Weights of a small transformer language model.
Size: width 640, MLP 2560 GELU.
Architecture: LayerNorm before each block, learned positions, no biases in attention or MLP, tied embeddings.
Training: 561M tokens, 8561 steps.
MLP neurons of a small language model. Each row is named by its layer, matrix (up: input weights) and neuron, and shows model dimensions 426-639. Each number is 500 + 40 x the weight over its row's rms, rounded and kept within 0 to 999. Numbers have three digits each.
A block is one neuron, or neurons of one layer that tend to fire together. Before each block is what it responds to, as a language model described it from the Wikipedia text at the highest values.

Predictable word starts
L2.up682:471539519589449490538503529528450492527496542466514461510556515539476454515499486438457502507494530516519524529495440484558469526485581464505532567453500570476474489527528517499482531473526521543473456510530529521427494514504479526427474470392441462572584533443497501499526439503442463516468567516477459492498486520453493430473527510442452479478526488462560547559510476464582565516535484349491538513503505462484524529456459388509529409489513543511487532518532468477523447468506557559515477485462493521478527507497474537559450517480503480494494573555459504531457517463505499486532404494497455458457435471514494507480496520453452507485486544477
L2.up931:539554533452451493533534534475499409473544579571479548463572520575472495436587483496492530463432594533564515574604464495463517461495534516474530531499467533502538486550511401468488513515569479492469555464493552508558529471561473458463512553487564501516493505446506482512504518425469594421546535516470485481564490494492512524456499467534496490489511496523483493521552493496482420499449542460560504452500446491537549489552621517499471465528498531478479454604510511536439566484520552477463453529465466461464483500547482432539491510546463566458499452507483423499581481494549542530519578477466493450526518420501517485504479465518472468573499513484
L2.up1005:475510478538503449523502530503436529518529527495474471539511512444473505507523516425476486518536508493514480457485529475527482452534527502519570457450554530449512552475529540562478475547539489524543553488545458552468475482543491550471474512476527450490610501507467498508471486475502496488505470535523476528506498598548493495505514450450452423479501475516528519560472498494468539520472495573513506469515421514404513447523461458506502518543509494529462502530545462399457472510476521536496393516456495469503467572539498537528489526492497469469447483556445587534514487478479482543481556528520489430553484480537487495524545527499547550470514468481
L2.up1122:501607457488569529506545510563481574562531508474490514411518479468489489520515425505516564464556469515577526525512534437461496397468567384511507502502410532430542497497496539488496471535559473540501527499491504527573506458568514493415459489465427435489549428484458473491459620558455492519487544520541455494509506534453454524475490473515475538526488498537534484525528486471504501474497548544534506466518455495475560519514568427553495496499590502463511498479552500492510493525475530537464439575485540440470498525503513437507514553480504485459467443527432571526580507481486450463479522561502523456479470511508433351575572520489506505495438497475
L2.up1157:503542458489524501516519534531456555547503539529463487511516498485537462482519476489515602456538467548548493645526518494560486427505523450551497582494438454448582501463493481514476532473584458562471538530534481507493545568473494548579444518455464508518527509612475509457454474470499485485615520577558450483496489541489539397422517526449453533495475492590551502487519503471542480512492512589473500477460507575466533518542533414448509475555531504512479537524506478423525512444475531489455475440470493415460455502531475492507475502505471494509601506532500531543512494455576432545515453466516548440556432459531432476487467482478489503520490469520
L2.up1273:404509562507537473519497499526545523554517486482509513492478450554465412519518487494487471524479495472514521579468442463397505487532441431621365436504445501509544456446540431455499471450473476536525595530485534503522530537542515487508456473528465528514569523515438499531538520578481505575404592523520484488509493510515588492467486493515528509516530491456550435492546465456593463492445510542536455498488482564486496452504540463503514486472522537515496493427563493513441470503478506619437539536461456461530519507499480383445532497472523524476568362493457469554571522521508457563536497418455542483505468501501483431501556514505470421474478474458
L2.up1567:538519502505454467549397537529424616533559460486476466522485410477479453477544454489470560511526529478434483462491423487453523481516484502532506493504485480471481483443472437559463482475441500513591546475461445474447504513480554458525443486465476484430535520562490511505444489466585565484464476499555444473514487483495399499528497471475480533508518535469515539485447478450509558522468560531468540527537543523464530535535462477451511507538544488478495492536495436463483487528475575510520441491516535574523432522504511525431465503517489484516469542549407484540548484459499497486531485450459507495502465468500521543469532457546521469490512503519
L2.up2490:570541468437479557535567419488515525548501513418499526474452459447467473506518525497512548491500508453507547462519493502501483546393411523498507470472505508458522466484512561525465425473497535512498457481488387525558489463506538489429481468447540405415480482546435525554492504502547436602469480483490427548545518545457516459454494507511482497469484494507509506530394541484525519469488435558557491414487512457507523481456458488518476462475550439475537482527541508534559521540488420492546478430452553462484530527494524507450549519511510539445513552508475517524558502567514442484529456515570497484455513492490557464497474482570514504464490463488

Prediction of arts/date noun
L4.up470:546551527566494500516472502502494453469504503466453416483466502512557488534563489501477517446499507501563482494387589478500479460584462513434484593511508571423490455478528518483503436476534421484486557531493531458477527597519550534510551501543450471465582517481498509486561525542497478506612498491529502557504403606488515424524511439490492534485436473480499492498573504429517486450476468477536490508530500502557492464529473481466506511451525543472481442543509573512492558523539511511497562522520507455456564500540540516537469528548511459430546477453490394436483433553490444516486551420477518434523487503476524475492510534490540427482541458534

Inside media and title names
L7.up155:523542485464521464517511446452524539427464464468447417521507529463462512504481540476600550549520411507523514462463431508534536495508502526437497460457534496474462474506508504444456486489474506490527488517490500428486470579461562548500509545516464492483525584499498509484514440540419483473445417520591515552439446529491492437459588406431525580498503525505520606448527439481459571488542515512562453494495528518569488524485456513527500463551462482569477466477536485504531550466523462505506468494505398492464510495556488533524533500530497459519540515435438489489502424593464505425490510548485489473529475535518526537494498492546503486474517517497
L7.up446:440463519513503501522521451429557501482529549481494495506479523479506504420572524473506531446522522489488513532500491498539488491548520496475497537486513564521539481484560466424483515450505428538519507513536483507432485584573549506535568553502514499471496511478536455540500529536524502556463512526476576554554414527484602522472621384476536382525539516474500579519495512417540502476498472662473452512503461580476544539520489442517514509481507459514475480450473462485508485528465531525509567456475508478483440492566545512530513506506479497537499465438513450537455492532547481536430512468470440545538512533513478557527450508485451497446491463546
L7.up1093:535510488487429486512479539481492483442442522483430452456431550500469483536499504496531546534506479464452525509514502518466530481529474453440476619487492515465491488469489524489470506514528512574504498502499498426464471539558583476532478508496503462483462509505542534499548484526527528532539430541532527488516426502533536436489557402509483534558485438508518578464512454475543478576503470512503490580428493598497479477572519497473492406460531525539578446544536485491564497565502451530564576536454434542529581469532507454489470474539525449512494467436425416543544483537511481498428505457495501505545509453497514484522543579546495478517485390440
L7.up1136:505492495477478535524450479482525483529506430496493538495447471503439456540590454522502549584433477521561508498455515537481542510522459511462499521484442489433458408508517486564460526526512479454492476500485474543488446578590492416512408530463469472509552521520542526554489459595480467507515442523538452470561435504583481529509552460466512574518465462522477543405615538441522530510546504541504501545474551520511498505473539481519440486499586562473522465517490498482499498573488523535492442471480571463536532513515583473474509428513525467491497447501454473574588499583537447496484464377501465438432516458490498496483516493498467501460491418468
L7.up1529:447432443496503500476461493536513499472476511484531467469502459454496551433533544519450515493529470463524510445436474501464440576528462494421473479575474504507480469461561514486512577502517511546497542566503508451552494529446475545545540486423479579466536552496472515510478494521523488472442460559595522491511474557538452514528517511513461507560457534501479529397434489488437481480475461547507513521533561494535510548493510546520472453448479442519501460441486490472506496495487518480541525443576505451533536480540552568500466492486500519464512487452510432573542412505561538520529477462455529549522528474509479529502467471513499488488511413479
L7.up2005:510444444499486530509500478458515531455516504464523480542479493483540563420487514484550519492502554519564501504451514483436514526594535476533533512480487465485551441425487484498439505480513446551471495486460456527473479532539598514493454524434449542426503460480499584539527474545442458503403462541551500464540485461533505439473535507510482491529551521543502536449504460529407507529492538484504493513448545623530431550497500597492510523507466497509525456520514579513529485488517484548553457446584442504537514461514485475495446504508511501481558519444512444496522448541521525514414518519495539561555509394503485518510450504541523438556586470371
L7.up2217:477440445490465512506472487434533505453501467538451528489492445496490559445556467542506502505533513502545495437462464486461523554507462489467500476569468504472520490507568470486496440521486620505486464463524581550467490568501508500480551511463503554474615515538484485547438446518494488525479483512555382435499536474452430501494522519451431503592480560531554510474500519455564550508501467507570558516541558445591542514491501463522500565533612530493432488514466464467472437462502460527502482441488513480517479491534518491485458481519536461472510482467504471570530534528533515563447497441499557534435500543509458471504511473477501482499482427475
L7.up2487:478453515460456510523510547492546456495568451506485528496494460534507525448579517541482458548574494445516544508482546533457489474588500443455437557441426572457499440518559496453470473516480556541472528486462473476502477574527527482553509525467450498499576516552466542502497518524479495455505530525556532458522409532476479449535619449472462454528497504476520568466439417454487521517499472477515507484509483532580467548531492530499442444515502511499519461554523529523470495462523477521565507463533437501549481523531548531509459456484544555482518510438466445506513509596582467472477429405489465481504514506542496467506504474536474459461556476511

Mid-word name continuation
L7.up37:464520515484518517535499567499541467551542500442487464548466455486477502501475505484491477471545456491482486491523557494493523560459511535522524488531531425445512523462561424404568474522521545549492539478520422572511574484484525556460496543473485568527510539561497477484492427502484481523418444528480518519518487511504519488535493494522544528523548506488483484477495471532541553551510447469511537501526489503493477485502518506579518462476523531532456422545514476447525523471517483572520497471481548501500462494484497559510522479514436457567590526415461504479517473443511478503554510410537491463417458568465559559535530469488463486486516516489
L7.up154:484512542484441532516532504532538543475486555463499545538557490506502504539453530410553490466505359504469470505538527524413535568542506510536516553526553508430486524390594496468441466564512453555443519568414505524433489481518499512497524526436521513523457426480542487452540489516447501518510529544512474490479445516473529540500495501542475539486489489495465445526507458526485547524484502524443496521463528510525472571506516533527553451479453457596467486506516493547513467515567540535456479466486465535524462496515526536512417533490500480466540471524533431472455482507525587476557457576419437567542535517404537522502519491542498475562546533441
L7.up644:527527548465490487545506477508605550466452431481455483526526525507540515537505523475518498494503478476627499453586545560506572468560557536523532472524533506456533484455446407415537542457489455520541488555506409613563512513530568611514472494542478569497525464490509496504462366472487447527481524559462521520487511434501557512590498473506558426528522494476474477479533472415414490482442482475525472522531446541519529578559457610504519444540507518513450433507477502495446521528419487495578490511511520499489445552459520563461540467493495479489471536491436519548523495512489505468463480495484432505581523512468488509513519503494493429485520554516
L7.up1502:515501490528432561436451481516506477521544437519565492547538438475467494463573533479478546457459458456449502527588464530510573567536490498543514501565571509498457488471498442475466486558531604540416520531436569436483537501484506480438498527441493499503513478432501533483465417515533474492390479504460514561546517513505531523512477443575477491514472544535497472466423500472454535501556490500541504481498550615432504503497517471532513545541481527495473461483533393462488461475502486590462554572425561517461505540505544462518580547514509553537529421362520527513543532467501467507550458444521450549535498528497539491508522505496485536547520529546
L7.up1582:523514488505481549515373488443510528523594476558515499504548515533480527436541602458492542465490475431542509506544514399511560497511502598586472510495459560488522571495524485465453459452484524496554514492518506526517549492500553494499443515454488543508522530457479454466491455469564444528458553509586459450520560518515440526483446444573506489491442486461505544463493474515495516563547500458519482457503483519492485497500550475529491498451610526496537464462489436452451512435537513505486510486490528543495433517520497443471518494510479507504520432427543474496502457517512489549535460381563419473493497588468578575523509520492485538564535508522
L7.up1588:555533453491474535480423510496568438465515445477497447550501525490541483461505530425498508444448478516371552455473500467525532475497539520559571485533574503544483465513527466447531528507447521561561507535542444518503417497510504487493516520421392549493468458543455480548530510506455475477523499536464511444455547455555514472526422451546522492531520480473498486461547510562510539597539483528494515493483455535453507515555469533543435513532525535511521432485489479526550466481557565510493539507463481495481452511484415552499482519485451501523529459521492442519536515521495474532588480472440509509443515520509541540513491494549506519455521486488
L7.up2271:525473477505414503526456426534563446463573505508520477478485449510516585436518435496512525456589514523522507578469515511487544506576530490576586525552479486507484519458531472523571519510456469489453525486492508501509509467515520559526498578479488509571539572474603560493544446517558448546441453496541527505498564412542469457503540416482518478494506491499479537496475457481493551500487513473614581513509498540515418448508526594501578500568474508519477438564474466508509448446527414575487557523473574533488419504549460471452508471519506529529547537476485432464555514571485522502523460515497521454480562569353526540511456509522515593416469457502
L7.up2542:533459521525502507560452532542562613510562452526525490453533473556437526482509497523502511506496410437567517453517505496474578488512549489448509439492500559541521519444567392459528487491509521431529549514561444570461542505519563515507523515525469538550541467447526472502499527487459445436503448473529570428516497466497552524464486484571553555520488516488479521545578496529518492541498466468552553543504498521489526487498425544522453550495613518473504513510560501358473514461526427524528545443452519501545450540480460464473545490528421448486478464424466449439522513460457470468552503444467460440509497494461438551533480529518507416481503503456

Word onsets, but/some
L2.up541:529506490490544469430475482500510572513525555468520469554492446539505457499464511491500466483455524500547568541514506577459472464550455490580451573511506519429521555434484502483558506467462509493522497498363479565492531548490501446501502468429522559459471521457532502531477487573557476495491498481479466542486426445483536514502468444562477547532386494468463530483433501541501499461478567541450543468490465565506473561514538560422453480498491389446538468513571540585518522520544500500526481410505526501491508504475504545434514470473455528559479487486485450596594496532443626572512466517514525478483419459536516456568465469510489529459485548516
L2.up867:532533549439437541501552491497543464535442476454485494494445500479485495548471593502503491520496455474446515573510499496452401572378420435489436482533496457559545499492502561584517525508535477471537468440516415457496516496460494484519497519588534444462473508510510537518480530462459543468569514517451550535486462502502572500483505543526529524517464532429486520496498475593459498498442438508418512515510561483493513423494520521515475502535491472510508476427497503504527523502533525520443528483557514502489488451499497539535514508513462528498548508499557495438541499530430458476414582480509446517550577535464506475455489485529455497507532477434
L2.up1140:504490511492458482496464444495459546473542426529497547465501558494519535430502406482490507502551455483500525456432493445495477439565524484491479489495498451500523468400472485466458549530488448503480595545507503524513495553559577514543522499477537548496483522495482487506499547501528494459538514485489493492534510558492528471477511501536463499533475480411499494471525500446576519507518580473473486533487566514506498511518510533462490473391489510494494515538441495506491515534560501457466510502555489489485509584516500457501464438474456474517551409468499543590523458576488474456482539457490462481523498437514501485425531471483538458488490507500
L2.up1477:523538522515466484501465526554468568491543580426453539482481510547515544513505524469448546482455531545475482599484532420486469462498436466476514519515493513516568467491461491497505524543556503503451494524496466530493492489517523506477475515573470435517530525477524477538451470544540478506511559536502470486532446565488489608458476443462479551500484519485503477484549438549598469479452559505453546501490474560421504491514518476402470481441482461487557460515578519518475510490517521508497506454533490474476517489519545470454500470474441502429510448501515530512535487517514495532521476464548583469498514489489534429554495521529424479505544513494
L2.up1572:412470519470471484500567534497483483522499500437482500460562511458559461564515546513468453512529414474544495445476473501625491584566498586504416447541469518538501466473500486542488422522550509526543491499512458479460519557533445514455519433512491517464515492505489537474473509468523487491479508460515524382501490520579565433530499481497489532492528564450531437483435542545366433490493458556617503498487451427610491527551471444565526500611478518532474507539474493476475540547537457486533504595533507517510490474492483514534522483515528501495509466465501457560483541412503493466497526536526437457503495593509428512486572513492476545519518451546
L2.up1779:555484480468507488510484479500416525488493517480477516567364497461504501536454500493506462423517441524510499443532545498474502468458417481487484492488461509513584509418488546406559492563556505441544558483460464513484519536538552478440520467533509532509531489460489486527410499568514482513541514475453495513476438528524466491508470468530473482503538462420468496495482478511587417464473547450475490477478422580534478554505555500521467423441458416492551488456492472530463495503498486437449536539550555466507564522522508507506464419485456447528473537469538524518534496563428486434483426409484497479456471532506508394522443474471511440483444491480
L2.up1909:522541503530518497485467475492509417467480468491485500522442522524506484532510488477473426432361513488598532486543436539463490422451490476472457448503506394482486499527528531470466429491611465538529525504505442534473528536459492468434489513542466519452491428518492507511515578441508470516492471517522465469488455462515429408457468493545496498554513503482456466511506473522434449486481517526462515448500544448558497514542535494541463523492485522482565487561557505553415533466448504545474441545493516468388510525517530541473541449458436480535545476486526475484480516465449395547487545540518486507524440446506486479477429429482496517498435551482
L2.up1997:520532523540506442486500466498492510486526548416466467529483437562461580491465511437543532506475468442503524519548505485538552510484376556538539524499508474456553517362511461522518456557421516466506483510420522481424484496519498487511468477517526574511537471471482522490502512499539503591521575508507540513498488484488555474489485505483460507467525442465482518514438529461438413450481436520421536502505497497515485516469566483503477508465489476480553485476536504570577414499579538485590504535501489479604512522467493506494503445531500495430539516477487510536499488610498491483477424574494537486495622551467573419501546535480468513464512484523

Verb-governed "to"
L4.up1665:543546568562488520469494528524474551506571514524515416545412532448539587532513490472465482402498464502496494505479443484444515513483512502487560480601529572461529534504487494460615496419477440526530527514455509438559467527532520497490528509481361554479554497537504540490500504455494453478475483466493459497484448518529500542498524555527502409538549500425516546495566448535506528525463498500476550556516443496564473476503580500480506508499467451521500436538541487462436469468513511467529505520508423509519508467490497554487513537533473510501494471514564471598519510506477508541528585445497463520558561526423464545478480546516567537497525551462

Verb-phrase lead-in words
L7.up19:566553519493563502468495500495504517402526505526480547456510526502478573474443506488459553486479527458440515512506434462470470582481484478486524481477537477503480487477504499487545484424495538479516513426502525518424476523520496476556444495522440492469491520537510497425537545513473492456442542542557523464517549465508549556468567485505466517464507459394493500473516513482425525582510452532492466513468494476557453523510495511536418513500542480499465478604532459564500475519530472504511571400523478529510461536454594492467511558543541475586465526478566481510558454514502489539451529527554504523538560614476408560498478573464482481506522505454
L7.up187:505481509466509504436511468541532508458544494554467448522455475477452581518518469504474546521430468546491505511444541487458547503481521524460515473563538433502437565539463505452501512436458538500544552529421547459467457578521438440496548529492381547395535489567509488518474468537420448500472503486486570472523480500574502543425533529443487443491496567499470525446507491531485455561553501537511563513513498544528464505502535513529541477491429471545493391510475400455464437537470455521568530402497470431502496488529548487509467582502512556521516507494552456461466532528434543497474505449526522506504542570447440522480468525522505504494518474486
L7.up325:559455475524561470457474444573582491397487548420487441520463458420526481495487444445518479440534509531521497506478519470490459562497492570524485486487480486492396434435548489412528555452462559489527556543481508470560478524472507485529556473475462540442560520565502486474492528476514493576423508544516537444413422457513469458508548528475526558571475504456491460519452511570490524502548485526527521477464497511545536555492515440578490468494548529547458493528469456515530503526521486475500481423465548457540531487549476546487515532493467471558524499460452459513498522518506538511583473524462468513521518523459454486541517502482597491449531462482
L7.up1503:514491495586564486482497420485505493502529487524440511516449540546503547407479456513479512483438508483454538526531511435497551452448525593464572437450517520520462582484573534407498449380510494510520541440476569498457506539513498506525567467492449526521527463502489478465503508500525493492414505533452527450475463487561520590467565510463494452491473551504455501524503510521533537601555490563458542450462539529476517484497462472554545540476525502537459455541533420487539460498554488428520472474458540422556480513566506431506503464519501507570438525484538452527522491525521437480512465505494485488509506530492481461510446527468504487520478500542
L7.up1535:496510518466537484499521432486508503559485458480523511568483492519503474516451566499487505549502462557444523551471514406454521557522500498429532526539513478518462543551550515495532499507467555525490525591473546516497505502534527491496541494528438564492485425471447473561515529456508529526504488474494549516524528441561436544518527532516456405542480530508515438541490469564560480481534405536525514492513534525471415490488492530518535525503534459589481466557592455493463509517421459497589502537499502500425428526452540540494471565558533472445508495426494472465532583539533560477492507531463482553489498559490537519538526524539496516496506552484
L7.up1748:543534507478475472395552508541482539526495530516529486530471543529462561447486473472527501588493507497494484549569504460465508582486492501514515389522549502507501493548498553467514476395475484487479539527468557462582426502534443519489484530396419519446539489482484482462474482488464517463459499510562513553586500510514475430486539550464477423532485543461517557423494495524507502526590503493559556573527563471478422464531504489502514490502564466534444432503503472468512509496470551427440512439449478516511530451480476514536513498517479477500516510494519485504535522506498550445522536539392485577517509539468553435460539506536564493481508541491
L7.up2084:489481466488517565472501461529510479497470571473556444533532525464487504539477498547430548516510499440510546511469468486461498551517492526580532487545506545507567455557472557528560497485450486498452503552469440438475476460541533459492511527527454570492547477594521515506540498493469427568517423507512492510488472546541474511492500466586490499548543543532478531472497397551505592571512525460512510490494556493456513488533467540479497551515448456526494489497467497531496481571535517532397512485503501504537446518543471452503522509507491498503519442480486481578513527518456518507508537529473496511589486585547520597488432502474547542456567477528
L7.up2092:429553565418545476519520524580558591403557441481510421537458578526474512487435495439482513535436433420571510581501485476446583483497452422537570460520517472481552506463514552423574530503526476501499446453428451500483451515523548504563506468410494538507503477472553462455508547441426528490461546525478543482434442441539550477483519509535559402584561476469461577497550508559503529531507418484561538501506501524468506486494498489469532549483503501514492500475548518465526496565489507457514465542557473448522483537479479545521524483511474491540539489538418516504585521534480552530497443430443519592576521363459434542481446499538526460483503457458

Mid-name word pieces
L4.up1513:514411492508408559536466460464560461517520537558575476478575507516595541485471451569569468508509541554464514481513510474533475548492524530505489533528575509513518459418409485492585493499460526513505531462399414450507487480521479502531563539526476577531463530541545475555524529493526499503503406458496535459466554482556421448541523494533569513542488521503492518516519462479473515452556493491536447504513527578479477473518481578521576418430514501441477538491529532481512488513455485525485489528488539535524510503504510503462512465493494472545515495358571461536503501565515567503481444511476518501582461496460470517487415491573503538502529492513

Word-initial fragment pieces
L2.up14:503454455491560480517492487553481487473603484477577506520481442494469455513516495462388404527543572516511407442521512543480504527507550535517493531469484459578463527495456484510509511488466528496534510488446450563472511508508547555581440450465519566451478479476549508537443500582433555479529456400497543529497542473477521527507532482465445467473544461489508527502472598541522515528494541517414538501536471578512408511502454531493515457494477491523469534487503463514517511548495513573545504486532574516518481591494493487489485518538479426572441518579464523468516546444505545509563547453501608544527512468466519572472502578453478516465528544602
L2.up18:528510508421427464492560505575438482505528527573575580556500476467499499513520528490390408487525492525528428526478521535518495525470498526487448467447540451434433491589421557557448533497496534538550557552444551526537489496500514557569506513525446510442496518511532475471420490554495548498514546493434485445483547472480498509506470536542478500382539481518487521513486495540478482505474559495481520546548390555543559438474524530570515512513443489483503523480512515465496483501521504486554524486477481509513390564454449521499532498466510449515506481567458460438505526411535526516601528486527487506490499539523487534502499561438492504481509513475
L2.up524:584534482441481513490494487522557532537523451515551524557405508488488544501478513478491462549541487503437498499482485433447491569457525443510497523564507468489497582515496555459583450534486470545543559532457458475439488513516494511447537526387488522556551485510543486501462505470427514488478519489490580519485471546451477521469542524510463486450574516502467563531533500473576504526540466475494577521565541446550460525507508509453549486470523415527455482535506421506484486472613472446511493498530493521507551488509561507429493598533533459555593464472489456443517594545459445509527546457529537532502559563497451498543493535529598554488553547488
L2.up1512:502514497409534453507506553520495422495552531517609605525473562536473500500547508450387389572541508525495420499522509550521466478507546529498532499457537539478459548503424510498455524506513480525551521535454513569481470474470524532524473477466516507466476513533528556510428521488477517492522489502493524470529553534437454522462524467533457493418521487552512554497525533514519532556513488505497524495567413567482515541488505533512507475501486487516563552541492543489535513493492504529467481496494549537496471572478441527529478544504503428516506512571525469406484513472508519489585532484486493542491422468524479603514536565402455535503506508544
L2.up1722:492491531489486494471554557580571411437499486540601594577538508492459502457578509479401395519528531549450479516488488507487464503433474496527496501442504495444450580505423512500485453514481469542487506506468553468510542420506518550543517458464507539419416513567488515462488443471492453535525483489474490428451572507392478495468469469520421505451531520586558498540544514503483486487497554484475516542510404574496533492460576501445520531479494521521447577507499518538520517499573437555487548495471470498554494538473474463449541553528549507554539476534510443416491558551462481536533495457460503549496460473534491586539555533464440526558519566535
L2.up1969:503498435489537417473498472564484480471524482514570493467395463498556421532464481402489473525534586487551381476523495508489525515472557531472457520539483504482462536557456468503489468480444552491546514551419496510426536576511558463570498410478496562487541463494531473562447522558487493469454529454538503540460463431437543517555564469440399519451515462481480507532544490550467511551511512525552601502545425558550438449501480466475601526454444448463461493527493463494484474483490492460491459472482571516496451548463493494495470471519507366476497510589455493555487582512520494481535539460472555520477537547464515521516503518448535544472504508585
L2.up2053:501515493504500493544530471557503459515498418531598502473442538538554444510512498459395421522464521550513433506453477498482485556447525507517503528531514494504409559533468509484512527554469464466521547574417511557432496533543545523479485479494534510506462526475573446495396595568501528518506566487480482514463489480495511478515546516466438475457480468442433489520492536522544467572534458462492579498510456537517567489465435464460560474474434437462455528457489413528538447487640545473510510533540541453454438511442488502509455494497512469519535532573497488517537580500581557464501550497459554509484431505537514478491549520480609534513530481518
L2.up2297:554562526492531463539531510542478541490495456481556515567483442468509493529469546533539458522624543515396528467398529464535549446506473502508521448504504467450438547534500533426576490476542489504558500536409497444550517496529497468464525520464500499524521520468505511485511457529523560463573453534542447473498510520453433490598469503480515497504513534431537475513483445526506536503504525537545577509492631465573496425486426543525497534536561536545533449564494505545516510511589490487513527413474500472464494496482525505511545440530524523567557495547489474485577449496459509534558499442489492490501463447489476519531493546572543524497550506522